Part of a small language model's weights: 5 heads of 32, vocabulary 1342.
MLP neurons of a small language model. Each row is named by its layer, matrix (down: output weights) and neuron, and shows model dimensions 32-159. Each number is 128 + 32 x the weight over its row's rms, rounded and kept within 0 to 255.
After each neuron's rows, "fires before" lists the tokens most often just after its 100 highest values on Wikipedia text that the model never trained on. A number after a token or word is its count.

L8.down249 [128 161 100 111 183 158 123 164 160  88 142 134 147 154 153 121 112 157 142 141  99 136 125 111 131 137 122 128 147  89 136  94  68 125 131 132 127  50 125 171 132 120 120 119 165  70 124 127 124  99  71 129 124  96 195 114 125 174 163 105 146  89 114  84 151 118 162 135 136 141 212 144 113  81 188 134 132 145 107 139  80 163  86 164  79 183 102  99  56 121 177 178 111 140 184  90  89  76 124 145 199 122 114 115 113 133 106 191  80 132 139 159 130 148 170 115 132  97 114 184 152 124  88 103 138  81 148 146]
fires before: ", " 55, "al" 5, "au" 4

L2.down387 [ 69  90 170 113 156 116  98 150 131  98  96 167  48 192 118 151  85 154 106 123 171  53 147 146 111  92  84 154 173 109 106 127 105 149 121 147 179  91 104 164 147  76 143 197 208 119 115 148 163 126 156 112 121  70 121 128 150  74 170 150 137  79 195 103 173 102  60 122 107 120 104 157 126 139 129 140 135 136 135 172 145 113 167 152 159 110 174 127 132 148 164 147  61  84 113 135  88  72 107 148 147  98 172 124 179 124 142 148 196 124 162 143 131 144 131 103 166 117 135 113  97 118 169 148 106 156 116 109]
fires before: "\n" 62, "\n\n" 38

L7.down430 [ 88  96  53 148 175  78 125 129 142 142 158  68 129 148 110 166 147 100 125  74 103 157 131 131 155  45 166 125 119 108 121 158 156 152  97 124 174 117 111 142 134 140 186 133 226 118 170 122 181  95 168 150 161 119  91  89 127 152 104 122 160 125 143 134 164  94 135 152  79  94 153 139  88 148  84 134 134 190 103 111 134 160 126 115  94 168 183  77 120 164 168 141 110  91 112 102 112 179 149 156 143 151  63 145 130 153 119 126 203 127 125 140  86 143 154  95 112 126 156 109 111 129 135  80 185  81  67 140]
fires before: "ed " 11, "ate " 10, "s " 8, "ance " 8, "ing " 7, "anc" 6

L7.down331 [ 86 164 136  97  61  68 184 172 113 147 101 105 167 142 104 156 168 153  97 148 133 147 129 135 178 160 128 155 106 143 159  97 104 196  51 108  83 156 121 114 131  84 136 116 122 173 184 118 170 142 155 118 174 101 125 115 146  37 189 150 136 132 162  74  48 127 116 111 125 109  98 136 144 103 113 138 141 143 106 155 148  50 129  88  60 116 148 128  84 194 161 183 141 111 134 161 100  88 121 138 155  58 158 156 144 147 149 152  96 131 122 111 163 103  57  67 147 107 129 135 167 152 120 116 109 128 158 156]
fires before: "he " 23, "the " 14, "she " 9, "they " 6, "his " 4

L9.down215 [105 123 131 121 103  47 109 126 100 143 160  92  93 139 142 122 172 139 124 117 116 183 159  98 158  95  86 206 139 130 112 191 127 136 122 146 159 130 116 119 119 173 104 124 159 157  98 121 104  56 135 115 164  79  88 135 134 128 108 100 106 162 113 161 185 196 186 170  98 136 163 193 133 107 108  75  98 131 148 117 146 154 188 216 125 108  99 129 126 170 121  85 161  98 127 135 129 131 126 165  86 100 150  55  94  85 157 149 112 134  97 141 179 153 105 135 163  70 116 131 126  75 146 110 118 116 142 135]
fires before: ", " 52, "ant " 5, "ar " 4

L2.down135 [129 168  88 134 156 118 119 136  94 122 134 113 147 195 125  93 126 136  84 177 143  48 141 132 152 150  82 125 162 133 138  86 144  81 127 145  84 128  84 154 143 155 166 127 124 168  66 173 141 125 154 193 196 116 136 106 128 114 157 149 133 155  89  95  95  84 186  78 109 152 101 161 165 127 142 149 112  97 128 139 100 109 123  89 116 136 106 114 102  62 178 126 108 113 125 141 108  96 123 133 151 163 223 116 108 116 143 106 154 219 166 109  95 160 132 118 158 132 123 149  63 141 164 124 146  97 134 117]
fires before: "\n\n" 39, "\n" 11, ". " 9, ", " 8, "==" 8, "." 4

L7.down418 [147 102  98 140 106 151  43 165  71 117 177  96 106 129 134 153 127 153 174  96 154  87 139  80 188 137  91  92 155 154  61 136 177 161 105 135 159  88 114  52  97 131 113 126 135 138 147 124 101 147 152 183 140  50 108 155 134 139  47  98 121 131 152  94 128 113 115 113 126 178 143 135 203  84 120 105 157 114 163 157 144  91 177 126 114 155 183  80 161 153 155  53 175 110 127  78 134 133 166 108 140 155 107  75 162  83 103 138 134  87 118 154 150 164 128 120 151 174  99 106 178  81 110 142 134  74 141 173]
fires before: ", " 31, "ia" 15, "ia " 6, ". " 4, "t " 4

L5.down68 [125  68 161  90 124 131 149 128 130 138 136 121 124 128 151 115 122 131 176 176 198 126 197  89  68 142 135 191 140 137 136 128 166 107 112  85 113 120 151 116 115  87 145 123 140 150 136  77  94 118 119 140 189 145 154 142 142 157 126 164 162 106 126 131 134 113 159 114  79 115 128 214  97 106  85 138  82 127 100 195 120 110  88  86 121 137  84 128 136 158  71 137 136  65 144 171 111 161 116 169  59 135 163 145  92 108 118 137 102  64 130 171 144  61 182 125 184 147  54 119 112 135 150  77 145 108  89 146]
fires before: "ans" 14, "ain" 10, "ack " 10, "an" 10, "adi" 10, "a" 8

L2.down385 [ 68 168 114 181 132 161  96 132 110  88 129 155 125 183  94 150 135 111 148  98 120  74 181 152 113 142 161  58 108 144 183  92 120 109  74 121 177  85  85 161 196 175 165 118 157 178 111  91  82 116 112 193 153 114 153 149 122 210  57 133 128  93 119  97 140 107 157 155 112 179 121 152 150 127  98 129 171 122 150  99 153 127 134  98 125  86 152 100 111 158  93 156 113  85 132 130 120 106  69 168  99 174 125 116 111 125 172 161 131 176 167 205  86 131 165 120  62 112 151 152  96 117 181 113 115  86 185 114]
fires before: ", " 29, ". " 21, "\n" 10, "." 9

L8.down247 [169  84 144 111  88 108 107 137 146 153 171 172 110 168 117 109 127 129  90 135  81 145 187 119 108 157 106 155 150 142 104 167 116 165 116 117 113 126 108  72 119 120 133 120 231 141 198 100 163 228 153 101 161 153 108 110 116 140 150 167 157 121 105 142  76 166  94  73 102 139  66 146  88  73 129  98 130  76 168 142  96 139 149 121 143 154 120 138 126 129 133 141  77 145 180 101 123 114 167 161 135 146 103  68 161 151 168 132  94 147 139 107 138 122 138  87 167 131 189 157 130  69 138  87 122 122 140  99]
fires before: "r" 22, "er " 21, "y " 7, "re" 5, "ly " 4, "er" 4

L9.down601 [ 69 162 167 118 138 145 103 189 144 119 147 167 177 141 127 167 115 132  58 166 135 172 142 113 116 171 101 176  61 174  90 151 124 137  96 144 128 146 154  22 136  81 107 148 136 130 120 114 129 177 129 126 139  61 165 169 119 145  99 153 114 109 147  78 119  87 130 131 120 170 153 181 112 118 139 122 118 178 137 124 112 105 122 111  67 130 152 150 131 130  88 135 148 128 145 138  69 105  94 124  92  97 161 160 162  99  92 121 113 161 116 146  89  80 138 111 150 118  63  83 156 169 123 166 123 121 137  99]
fires before: "a " 16, " " 16, "a" 11, "an " 10, ", " 5, "an" 4

L5.down221 [ 72 157 111 163 115 171 123  95 100 125 109 157 162 141  71 104 121 187  79 160 145 196 165 161  66 152 130 104 144 124  63 137 190 139 159 140 136  88 182 148  90  89 198  90 167 179 114 100 135  34  95 139 110 119 143 119 165 110 130 135 128 129 118 132 101 143 184  96  80  85 154 125 147 160 148 122 153 116  92 187 104 140  98  73 131 135  93 132 152  86  88 108 163 152 129 116  87 173 133 117 116  86 184 146 115 146 105 130 139 111 179 126 170 121 121 146 127 178  65 140 169  81 125 154 123 100  94 118]
fires before: "th" 16, "se" 15, "to " 8, "te " 7, "di" 5

L5.down586 [108 123 113 178 151 138 129 154 106 150 101 122 175 143 114 107 104 124 186 120  82 112  77 106  90  76 149 136 105 110 151 140 104 131 134 116 134 117  71 139 118 171 150 157 108  95 138 141 203 168  73 134 151 146 183 102 100  18  67  68  82 137 122 102 151 157 112 176 144 130 145 195  96 175 147 146 116 108 123 147 117 140  88  99 213 131 130  98  86 103 161 113 100  77 174 184 105 189 106  65  92 186 143 118 130 145 101 168 142 135 133 115 152  99 142 130 134 184 141 187 152 101 128 140 114 120 133 186]
fires before: "| " 36, "(" 18, "as " 6, "|" 6

L7.down664 [146 170 169 118  76 133  62 150 128 101 132 114 144 132 141 141 152 128 179 100  65  98 106  81  96 118 144  87 113 136 122 108 145  98  78  98 192  84 142 144 119 100 138 126 131  90 102 112  86  93 121 133 104 142  97 154 173 177 120 125 162 134 121 180 139 106 149 139 122 106  97 121 119 200 130 163 140 116 122 142 131 153  97 150 152 119 130 137  88 159 146  68 137 116 125 169 159 100 146 125 136 192  87  92 125 138 105 203 111  86 106 189 126 154 140 138 125  19 161 125 167 125 198 126  89 142 120 152]
fires before: "n" 30, "man" 9, "u" 7, "en" 5

L6.down355 [ 88 149 180 132 120  86 133 171 127 169 172 128 159 141 133 166 121 145 125 132 155 128  91 110 142 134 134 109 134 120  63 103 177  81  98 177  74 114 110 129 156  81 108 157 135 129  98 120 143 163 163  32 103 105 114  96 130 145 168  96 164 114 138 178 106 114 137  42 131 100 129 100 156 186 138 207 103 102 164 119 175 119 119  99 111  98 155  97 143 173  90 136 118 136 105 151 102 115  97 150  57  96  74  98 226  79 138 156 129 145 208 140 131 179 166 134 162 112 192 123  94 113 140 108 105 153 125  86]
fires before: "\n\n" 50, "% " 8, "m" 5

L8.down308 [156  75 129 142 110 209 114 163 147  98 102 116 116 112  84 111  91  79 101 120 155 148  75  68 147  78 165  91 107  66 184 110 176 118 133 120  93 153 161 126 123 159 184 174 150 128 125 111 167 141  86 160 184 122 130 194 127  38 117 127 159  86 132 108 123 124 127 206 162 130 168 182  87  63 133 138 168 133 133 116 137 100 128 132  92 126  80  91 174 137 134 152 121 105 151 140 175  74 150  63 119  78 183 106 150 175 115 156 159 104 149 116 121 155 130 147 135 129  83 109 164 165 147 104 109  87  99 119]
fires before: "| " 32, " " 12, "(" 6, ". " 6, "m" 5

L5.down417 [ 96 128 105  76 215 125 123 123 108  80  40 142 161 146 125 140 152  68 100  67  80 116 143  85 125 181 165 139 188 145 162  43 160 127 116 120 101 111 130 110 148 138  92 152 113 194 129 197 131 171 175 149 148  67 108  83 167 128 104 156  85 137 132 115 133  98 155 138  98 146  85 127 179 126 145 128 118 123 151  89 169 125 152 118 160 145 119  82  81 151 126 152 103 141 158 118 136 123 112 132 139 138 133  59 156 125 165  76 119 119 166 128 139 131 147 177  91 149 173  61 106 207 113 108 136  69 157  84]
fires before: ": " 23, ", " 17, "h" 11, ". " 8

L9.down707 [105 180  91 107 144 118  96  90 186  66 115 146  82  67  69  82 127 132  81 134  93 138 172 149 126 143 114 203  34 118 136  86 139 121 127 127 101  87  78 104 110 123 107 141 124  94 161 160 135 115  73 145 141  99 129 183 137 127 149 195 148 147 126 166 169 156 154 127 130 156 123 195 122  63 116 149 141  94  89 164 124 124 150 146 117 152  99 121  94 131 158 162 157 184 105 136 163 168  84 177 138  83 190 206  98 151 107  91  78 174 170 166 141 153 136 109 145 109 120 177 164 129 124 162  61 127 154 103]
fires before: "–" 22, "a " 12, "ia" 11, ": " 9, "a" 8, "ia " 7

L8.down383 [153 188 109  88 107 156  73 132 145  97 137 154 127 118 146  72 119  81  86 175 174 128 133 124 148  81 107 180  82 133 114 130 100 133 150 151 207 158 124  54 140  95 126 199 130  98 129 107 122 139 133  97 137 119  83 146 177 127 133 127  97 145 113  93 164 145 155  77 127 154 125 158  80 114 165 138 156  99 154 139 122 126 108 144  84 150 116 158 169 146  71 194  77 118 140 117 126 112  65 204 146 142 145 131 136 107 181  72 136  88  98 146 118 127  84 135 149 104  66 100 126 152 121 127 129 157 180 145]
fires before: "a " 37, "a" 30, "an " 16

L2.down741 [ 63 131 114 133 140 150  73  87 102 128 145 100 128  85 121 108  60 125  98 170 110 104 156 146 123 168 135 153 112 137 126 137  92 175 114  94 163 102 178 148 121 189  97  85  42 138 132  94 172 116 162  62 180  93  87 172 145  92 135 124 126 111 153 157 132 153 198 155 131 133  80 118 152 134 108  75 184  98 142 102  74 118 142  74  76 117 169 106  78 160 161 155 194 123 122  94 121 134 133 106 123 165 126 142 150 142  97 134 148 134 123 147 154 121 112 163 152 114 136  76 116  95 172 113 147 184 101 135]
fires before: "h" 29, "ht " 15, "am " 9, "l" 7, "ol" 7, "ent " 5

L9.down75 [141 138  97 132 126  62 147 123 119 125 104 133 177 162 141 186 167 125 133 133 116 130 123 119 129 122 156 106 144 210 144  69 138  26  81 131 134 220  65  95 115 173 104 156 128 129  99 159 120 151 135 143 165 142 106 104 146 105 104 121 182 129 144 132  98 121 114 111 110 125 154 126 150 131 160 150 144 159 165 111 100 158 144  92 185 134 107 133 133 143 100  76 153 105 146  99 156  96  95 107  97 182 186 142 106 136 123 140  95 105 176 136  91 127 130 102  80 117 177 118 122 117 134 173  95 106 154  99]
fires before: "-" 13, ", " 13, "ern " 11, "w" 10, ". " 5, "." 5

L2.down661 [150 139  97 111 169 119 183 180 107  95  92  93 163 169  66 139 117 139 121  94 161 167 160  84 144  75  59 121 146  72 132 113  60 151 100 131 162 161 163  95 175 127 135 108 150 118  96  78 201 113 122 148 124 134 154 159 190  94  87 149  39 160 150 162 103 182  89 143 151  82 129  85 121 100 198 161 130 141 164 132 136 169 111 177 181 159 148 114 127 123 161  74 148 130 109 128 141 150 127 123 114 110 146 157  89 116 125 136 123 104  65 123 129 122 177 112 132 145 109 121 159 195  53  93 141 106 115 123]
fires before: ", " 18, "the " 13, "a " 10, "\n" 8, "s " 5, "\n\n" 4

L5.down103 [103 190 160  87 137 196 109 157 114  78 127 166 142 125  67  85  68  87 103 126 135  74 158 169 122 144 120 140  63 146 143  37 136  66 150 104 144  90 117 108 146 127 144 199 144 127 155 124 142  50 100 147 111 126 105 152 109 180 128 125 142 108 121 128 149 157 124  97 164 173 149 179 113 108 138 153 104 115 146  90 134  79  93 134 135 127 147 126 119  94  82 170 135  87 167 101 116 113 168 155  71 150 162 118 141 129 182 161 130 132 166 121 106 148 156 133  99 152 160 128 113 175 154  80 137  91 125 115]
fires before: ", " 22, ". " 15, "\n" 8, "in " 6

L7.down79 [128  78 151 117 130  90 206 129 115 160 102 156 142 142 113 116 188 157  98 104 104 124 142  83  99 116 139 215  76 143 126 158 100 192 118  86 148 153 127 125 163 146 197 129 136 117 184 142 199 161 107 127 161 155 147 135 172   0 147 126  96 106 201 131  81 150  88 126 109 105 154 128 146  97 129 134 117 136 146 106 129  89 146 117 112  97 132 187 110 136 161 126 132  32 133 130  74 132 138 124  90 132 134 150 135 163 154 139  68 150 133  89 145  99 132 127 119 126 117 148 123 134 181 142 124 109 128 100]
fires before: "the " 24, "it " 7, "they " 7, "he " 6, "P" 5, "W" 4

L5.down128 [101 122  98  83 188 145 108 105  49 142 114 107 158 166  76 122 163  58  97  95 177 136 130 144 139 212 139 132 124  86  97 142 198  77 142 163 124 142 111  91 150 214 159 152 146 116 195 105 101 154 155 102 116 113 121  97 126 131 107 159 103 127 228 132  54  99 142 108 171 153 137 171 152 106 119 190 123 146 175  99 146 150 137 108 181 159 162 129 116 114 147 119 132 142 131  80 135 122 147 156 125 153 135 115 131 118 145  88 138 128 124  83 123 129 125  84 129 138 102  70 112  68  90  73 111 162 134 118]
fires before: ", " 19, ". " 17, "s" 15, "s " 15, "." 5, "ed" 4

L2.down47 [ 67  97 106 135 141  97 103  94 163 118 162 142 219 113 117 137 176 100  98  95 145 146 116 161 143 128 174 121 161  95 149 139 113 125 144 131 106  76 164 101 155 146 122 135 137 142  76 125 102 129 144  75 100 149 154 127  78 150 116 226 127 141 193 114 132 167 113 150 123  83 112 108 103 121  74 120 159  97 156 129 139 125 130 134 115 183 106 108 106 109 184  79 161 140 115 142 120 118 144 113 136 107 109 138 146 187  73 119 169 136 144 136  94 131 159 195 106 135 123  39 159  59  96 123 107 157 140 176]
fires before: "ed " 26, "e " 20, "es " 8, "ur" 7, "uring " 7

L5.down302 [151  97 114 161 167 125  75 121 127 147 113  88 170 121 150 115  83 126 132 144 146 106 177 110 164 151  85  80 166 101  73  56 111 156 165 105 158 153 130 119 164 140  71 139  66 211  84 131 125 153 179  64 178  94 127  91  99 130 103 124 144 150 149 108 102 162 151 143  94 164 132 130 113 134 112  90 167  82 149 186 114  57 147  77 134 133 133 121  48 165 153 102 149 126 109 147 151 180  85 135 169  56 139 138 183 190 114 111 151 138 105 112 183 108 101 145 149 119 110 144 138 157 105  64 101 171 135 138]
fires before: "h" 40, "ht " 25, "ond " 4

L2.down418 [110 121 140 127 167 102 108 141 102  49 118 142 152 156 164 107 191 142  57 135 102 119 128 127 115 160  50 125 103 117 138 106 123 144 156  51 117 102 119 160 162 166 115 109 155 158 177  79 108  71 123 112 100  42 121  87 182 145 102 127 145 134 153 149  89 128 148 164  94 152 142  95 136 165 137 123 144 107 134  84 119  80 157 105 232 108 188 195 138 165 123 103 125 136 109 136 152 174 105 134  75 147 139  77 139 127 145 129 163 184 132 170 132  99 158 152 154 125 123 144  77 103  86  87 158 153 139 136]
fires before: ", " 19, ". " 15, "ch " 11, "." 6, "'" 5, "\n\n" 5

L2.down742 [ 85 133  88  97 145 109 196 135 127 139 130 130 131 114 134 125 116 104 129 168 114 156 191  69  89 175 153 140 113 122 107 135  99 159 171  39 147 136 101  85 146 114 146 179 153 123 111 116 184  88 155 154 112 162 127 108 137 156  76 105  64 176 136 178  89  79 144 115 140 169 118 175 100 127 142 149 111 110 125 134 153  80 107 122 149 153 130 119 141 154  90  90 118 189 121 153 114 122 139 176 106 104 120 100  79 131 123  79 162 114 166 163  91 118 127 149 141  95  92 183 126 149 115 139 116  92 126 100]
fires before: "a " 44, "an " 10, "the " 9, "als" 6, "ating " 4

L8.down38 [152 171  73 183 178 151 106 175 133 138 141 142 137 105 156 114 129  71 197 143 152 107 163 170 159 168 180 159 102 133 169  71 108 145 152 150 151 141  96 169 169 163  90  90 119 112 133  67 179 146 123 103  84 114 102  77 125   0 123  96 104 128  86 125 108 126  83 134  91 109 110 157  93 114 139 154  91 122 138 102 120 139 101  64 122 127  78 160 116 139 170 184 162 125 129 158 142 121  96 130  90 118 113 154  95 143 158 142 159 143  91 142 109 104 162 211 166 137  68 168 128 129 142 107 124 122  93 130]
fires before: "as " 36, "to " 17, "in " 10, "by " 9, "for " 7, "and " 5

L9.down744 [137  98 135  60 153 120 162 117 170  72 145  70 126 127 146 166 125 119 103 150 139  98 151 131 142 115 182 140 160 110 120 175 155 138  95 142 149 104 172 111 163 146 152  77 173 152 126 136 125  83 121 119 122 117 149 142 157 113 170 151  37  90 186  93  34 149  81 133  92  87  67 178  94 143 123 125 106 160  99 108 110 160 129 119 162 197 139 131 172 141 156 138 177 113 161  85 126 131 139  96 100 114 130 154 101 130 117 113 152 130 117 146  64 136 138 124  81 135 167  34  82 161 205 131 116 161 154 125]
fires before: "ed " 43, "ing " 15, "es " 6, "ed" 4

L2.down608 [ 85 126 121 120 170 177 103 106 149 126 158 135 128 161 137 132 149 101 123 102  77 155 128 186 113 121 102 113  82 173  64 148 133 148 108 104 141 105 108  93 107 143 124 158 165 158 109 105  91 143 116 142 146 139  87  91  99 177  88 146 115  97 129 180 103  54 130 159 125 208  67 202 128  84 123 140 160 148 124 142 139 104 156 177 101  82 168  82 114 138 206  94 193  46 134  66 169 177  92 128 155 140 129 133 113 183 148 154 139 155 160  82  92 117 174 128  89 146 155 149 138 125 142 187 119 111 131  90]
fires before: "ed " 14, "er" 13, "er " 13, "ing " 7, "li" 6, ", " 5

L7.down568 [ 99  80  97 148 126 161  98 159 116 148 130 172 123  98 199  89 127 174 117 127 109 167 150 121 117  85 133 169  71 151 133 162 115 202 140 145  95 113 112  97 108  86 133  86 160 129 122 145 158 110  73 141 117 124  62  86 134  61 233 129 112 131 181 127  62 156 109 112 135 142 128 204  95 152 114 150  94 126  96 143 122 125 129  98  65 132 165 166 110 118  98  82 154 120 109 137 194 169 108  80  86  95  91 130 104 129 147 168 104 123 111 112 165 110 150 149 100 157 118 132 151  93 165  89 116 108 136 113]
fires before: "to " 33, "the " 10, "that " 10, "\"" 5, "th" 4

L7.down388 [142 147  72 104 149 169 151  85  86 103 161 116 160 163 115 177 159  84 141 179 168 148 105 113 151 192 163 142  86 185 147  83 102  99 169  68 122 141  97  56  80 116 122 121 130 109 147  79 149  99 181  86 123 179 121 134  72 146 128  71  95  80  98 124 127 137 155  86 134 127 191 180 165 124 119 138 115  54 106 130  95 114  86 141 112  98 156 154 119 157 189 110 143 186 124 171 129 119 133 157  97 144  93 173 143 118 202 129 192 117 174 105 126 124 109 162 123 127 150 137 183 132 143 105 133  92 128 100]
fires before: "in " 34, "on " 22, "at " 6, "as " 5, "to " 5, "by " 5

L7.down2 [175 168 138 157 125 111  74 150 112 103 112 130 201 130 105 110 116  95  94 211 179  83 138 146 154 197 120 157  95 133 150 153 150 143 129 151 165  96  73 137 121 148 187 152 119 122  47 154 149 122 114 151 124 124 155 114 144 111 131 185  96 120  38 164  89  93 154 127 103 148 178 183 119 132  89 102 125 131 112 104 117 116 119 157 140 131 131 143 100 126 144 152 163 137 151  77  51  58 174 170 161 150 172 126 139 146 119 144 141 152 145 108 149  97  93  49 152 123 115 159 140  77 116 138 132  67 117 122]
fires before: "==" 22, "to " 9, "and " 8, "of " 8, "is " 4, "was " 4

L8.down201 [186  77 133  76 144 108 115  64 178 137  80 188 145 140 108 136 139 131 142 113 181 168 131 132 181  93 115 163  74  86 111 130 107 166 143 149 121 159 155  89 135 114  76 159 141 154 137 106 125 173 151 163 136 131 159 135 125  82 120 146  72 126 115 175 140  51 144  94  86 118 131 173 143 111 120 138 106 111 150 184 146  81 113 116 153 114 114 142 106 165 112 122 145 131 127 110 131 136 107 112  92  78 159 150 119 163 192  91 107 155  56 163 151 143 123 107 146 145 127  71  67 178  58 159  99 180 125  99]
fires before: "ip" 16, "ague " 14, "ag" 11, "on " 8, "y" 6, "v" 5

L6.down2 [134 166 134 132 129  90 127 103 207 109 132  99  85 150 116 137  87 104 135 204 209  85 139 112 104 151 152  83 124 126 203 117 119 144 185  82 140 124  43 121 187 159 135 134  97 127 125  99 105 114  85 110 102 180  86 165 164 121 105 129 135 153 129 110 136 149 121  92 138 141 208 150 148 138  77 136 122  87 180 105  83  99  80  97  87 138 128 146 142 108 143 156 175 158 152 132  88 116 107 187 174 126 137 172 131 122  99 110  94  94 119 108 133 131 138 101 122  98 105 127 138 119 142 101  86  85 169 115]
fires before: "of " 44, "in " 5, "at " 4

L5.down578 [148 106  92 110  75 130 120 200 115 138 152 137  74  99 135 149 192 160 139 101  94 118 130 139 106 148 117 116 101 119  78 176 124 151 119 114 102 169 117 150 119 147 150 118 163 127 196 121 151 105 108 137 177 140  91  80 139 117 119 157 103 101 213 101 148 122 131 151 111 109 112 132 132  56 133 160 137 125 153 100  78 177 134 119  97 105 162  79 191 146 141 133  94 127 113  30 104 131 147 158 188 126 132 133 109 159 117  86  93 167  70  89  89 120 180 110 108 159 141 100 144 114 140  90 127 114  82 116]
fires before: "of " 48, "y " 5, "." 4

L2.down472 [153  92 110  40 114 151  74 107 140 125 132 137 134  85 141 132 125 168 104 129 151 133  94  79 130 149 160  81 125 116 126 131 144 119 163 122 202 142  85 140 139 106 210 102 142 108 123 130 155 119 153 131 129 165 107 174  98 152 115 144 185 117 147 159 123 116 212 187 165  90  92 124  79  80 131 133 124 201 132 115 169 113 157 123 144 129 121 119 149 142 119 125 135  66  81  96 101 155  79 155  95  67 109  95 174 118 105 162  64 175 116 140  80 162 174 133 115 130 100  54 140  96 141 122 148  99 109 163]
fires before: "f" 13, "fer" 9, "f " 8, "ter" 8, "t" 7, "et" 7

L5.down668 [ 96 182 123 172 135 186 116 121 195 100 130 127 151 127 130 170 107 124 138 158 166  88 150 155 152 155 102 162 140 128 124  66 123  98 135 138 126 169  92 132 171 118 117  45 139 107 102 140  72 121 147  89 128 199 119 116 137  67  88 141 181 109 119 117  32  98 152 118 121 168 147 156  97 107 111 142  65 157 146 135  93 142  72 126  93 109 109 116 117 130 151 124 187 195 124 150  99 141 131 128 142  91 147 134 160 144 162 174 144  94 168 158 103 142  77 132 151  67 137 159 150 154 167 146 219 103  96 125]
fires before: "in " 24, "as " 18, "the " 9, "on " 8, "for " 4

L9.down114 [145 198 111 168  98 100  72 164 143 154 122 135 110  82 129 123 123 109 170  90 165  88 116 118 115 137 113 139  71 107 129 149 123 130 190 118 162 117  46 148 192 186 154  77 106 116  33  98 131 170  77 139  72 120  95 139 130 102 123 170  90 180 142 100 175  71  91 142 147  66 168 128 179  95 136 191 147 117  97 143 127 167 175 121 116 100 115 166 125 120 143 153 169 163 132 181 150  85 132 166  96 145 109 114 102  94 123 164  94  93 151 102 153 121 115 121  98 147 135 139 134 160 186 180 150 165  91 114]
fires before: "of " 17, "qu" 13, "en" 7, "eb" 7, "ent " 6

L2.down258 [120 128 100 128 144  64 115 208 139 132 139 147 201 105 204 122  90 114  93 115 109 118 130 125 167  95  75 128 122 143 107 153 150 102 117 131 160 142  58  67 204 110 129 108 151 173  95 131 147 196 165 109 169 121 154  79 117 155 134 141 128 176 104  71 151  88 125 129 121 130 153 116 211  86 112 138 132 103 115  88 127  92 154 125 131 176 157  99  40 145 169 118 147 119 134 126 111 139 190 117 171  88 158  79 142  99 105 124  98 116  94 127 134 141 131  70 157 125 123 211 109  70 138 129 168 124 129 101]
fires before: "| " 18, "ur" 16, "er " 14, "r" 10, "er" 8, "re " 6

L6.down103 [131  66 137 171 167 140 119 144 139 187 146 103 101 108 126 150  83 143 121 132 140  74 126 143 122 101 115 126 181 129 136 136  93 105 157 145 136 119 142 183 162  87 167 152 159 117 128 168 126 151 139  43 177  75 125 118 140 134  82 113 167 117 159  79 144 110 124 112 131 154  78 168 141 134  94 155 103 118 109 136 120 132 140 162  92 117 142 115  91 135 116 197 120 161 113 111  50 109 122 141  97 110 132 128 214  84 112 155 116 151 205 195 174 109 177 105 126 122 140 137 138 182 115 147 126  99  84 119]
fires before: "\n\n" 70, "\n" 7, "on " 5

L8.down115 [120 130 114 154 162 173 107  94 167  87 133 106 118 159 108 136  99 132 131 129  95  95 114 191 189  78 157 152 138 129 153 111 144 105 157 139 112 152 185  92 121  89  93 163 107 136 179 175 129 138 145 139  66 159 135  72 126  79 136  73 111 182 161 142  55 149 162 163 123 144  70  98 114  74 156 175  77 123 177 145 120 121  89 166  57 131 135 141 133 126 158 120 122 119  84 114 118 120 115 106 162 182 122 145 136 142 135 106 107 109 160  59 126 136 191 186 124 108 124 112 107 176 176 133 103 135 143 154]
fires before: "any " 16, "of " 8, "-" 8, "ed" 7, "an" 6, "os" 6

L9.down26 [102 118 187  66  89 143  61 145 108 156 132 132  93 130 136  95 169 171  66  60 113 135  44  83  88 155 114 146 124 133 116 161  91 138  98 173 134 146 113 119 177 173 103 165 184 145 168 127 115  92 108  75 130 171 100  94 133 146 101  85 104 166  88 133 122 166 139  89 138 221  80 135 135 117 134 124 121 131 185 142 182  87 170 115 157 109 117 113 147  98 179 126 117 109 117  90 138 154 108 152 134  92 167 184  69  93 104 172 160 149 192 138 148 148 129 170 147  88 113 124  99 124 142 111 157 109 148 138]
fires before: "s " 56, ", " 13, "\n" 5

L7.down422 [125  94 112 114  91  88 150 154 146 166 137 124 139 129 206  85  61 146 170 115  79 152  89 133 121 111 109 126  31 122 181 124  86 204 182 160 141 137  94 181 116 124 130 139 154  61 108 110 150 116 126  87 188 140 129 132 167 147 126  93 145 153 122  81 127 134 116 128 133  54 122 141 171 108  95 134 166 107 109  96 135 161 115 116 121 188 103 132 118 159 129 169  69 111 119 191 114 129 100 180  99 115 138 117 132 122 132 123 138 118  26  90 144 148 160 141 134 118 164 131  55 133  63 100 139 103 130 153]
fires before: "| " 22, "er " 11, "ent " 6, "ent" 5, "er" 5, "g" 4

L2.down737 [141 112 127  86 127 144  73  63 146  33  84 172 120 134  75  96 134 115 125 175 122 196 106 135 142 177 103 134 143 116 175 138 133 156 160 110 139 163 115 160 106 122 124 178 100  85 122 178 147 120 151  98 146 191 133 134 116 102 163 209 118 120 151 105  79 126 150 158 191 104 147  86 125  95 169  87 124 134 147 146 129 152 162 138  86  57  61 137 129  67 172 165 170  68 139 115 143 155 120 132 143 117 143 151 114 115 153  95 160 115 153 216 169  64 126 121 142 168 108 178 101 163 130 148 138  82 153  99]
fires before: "| " 54, "was " 10, "- " 7, "|" 6, "(" 5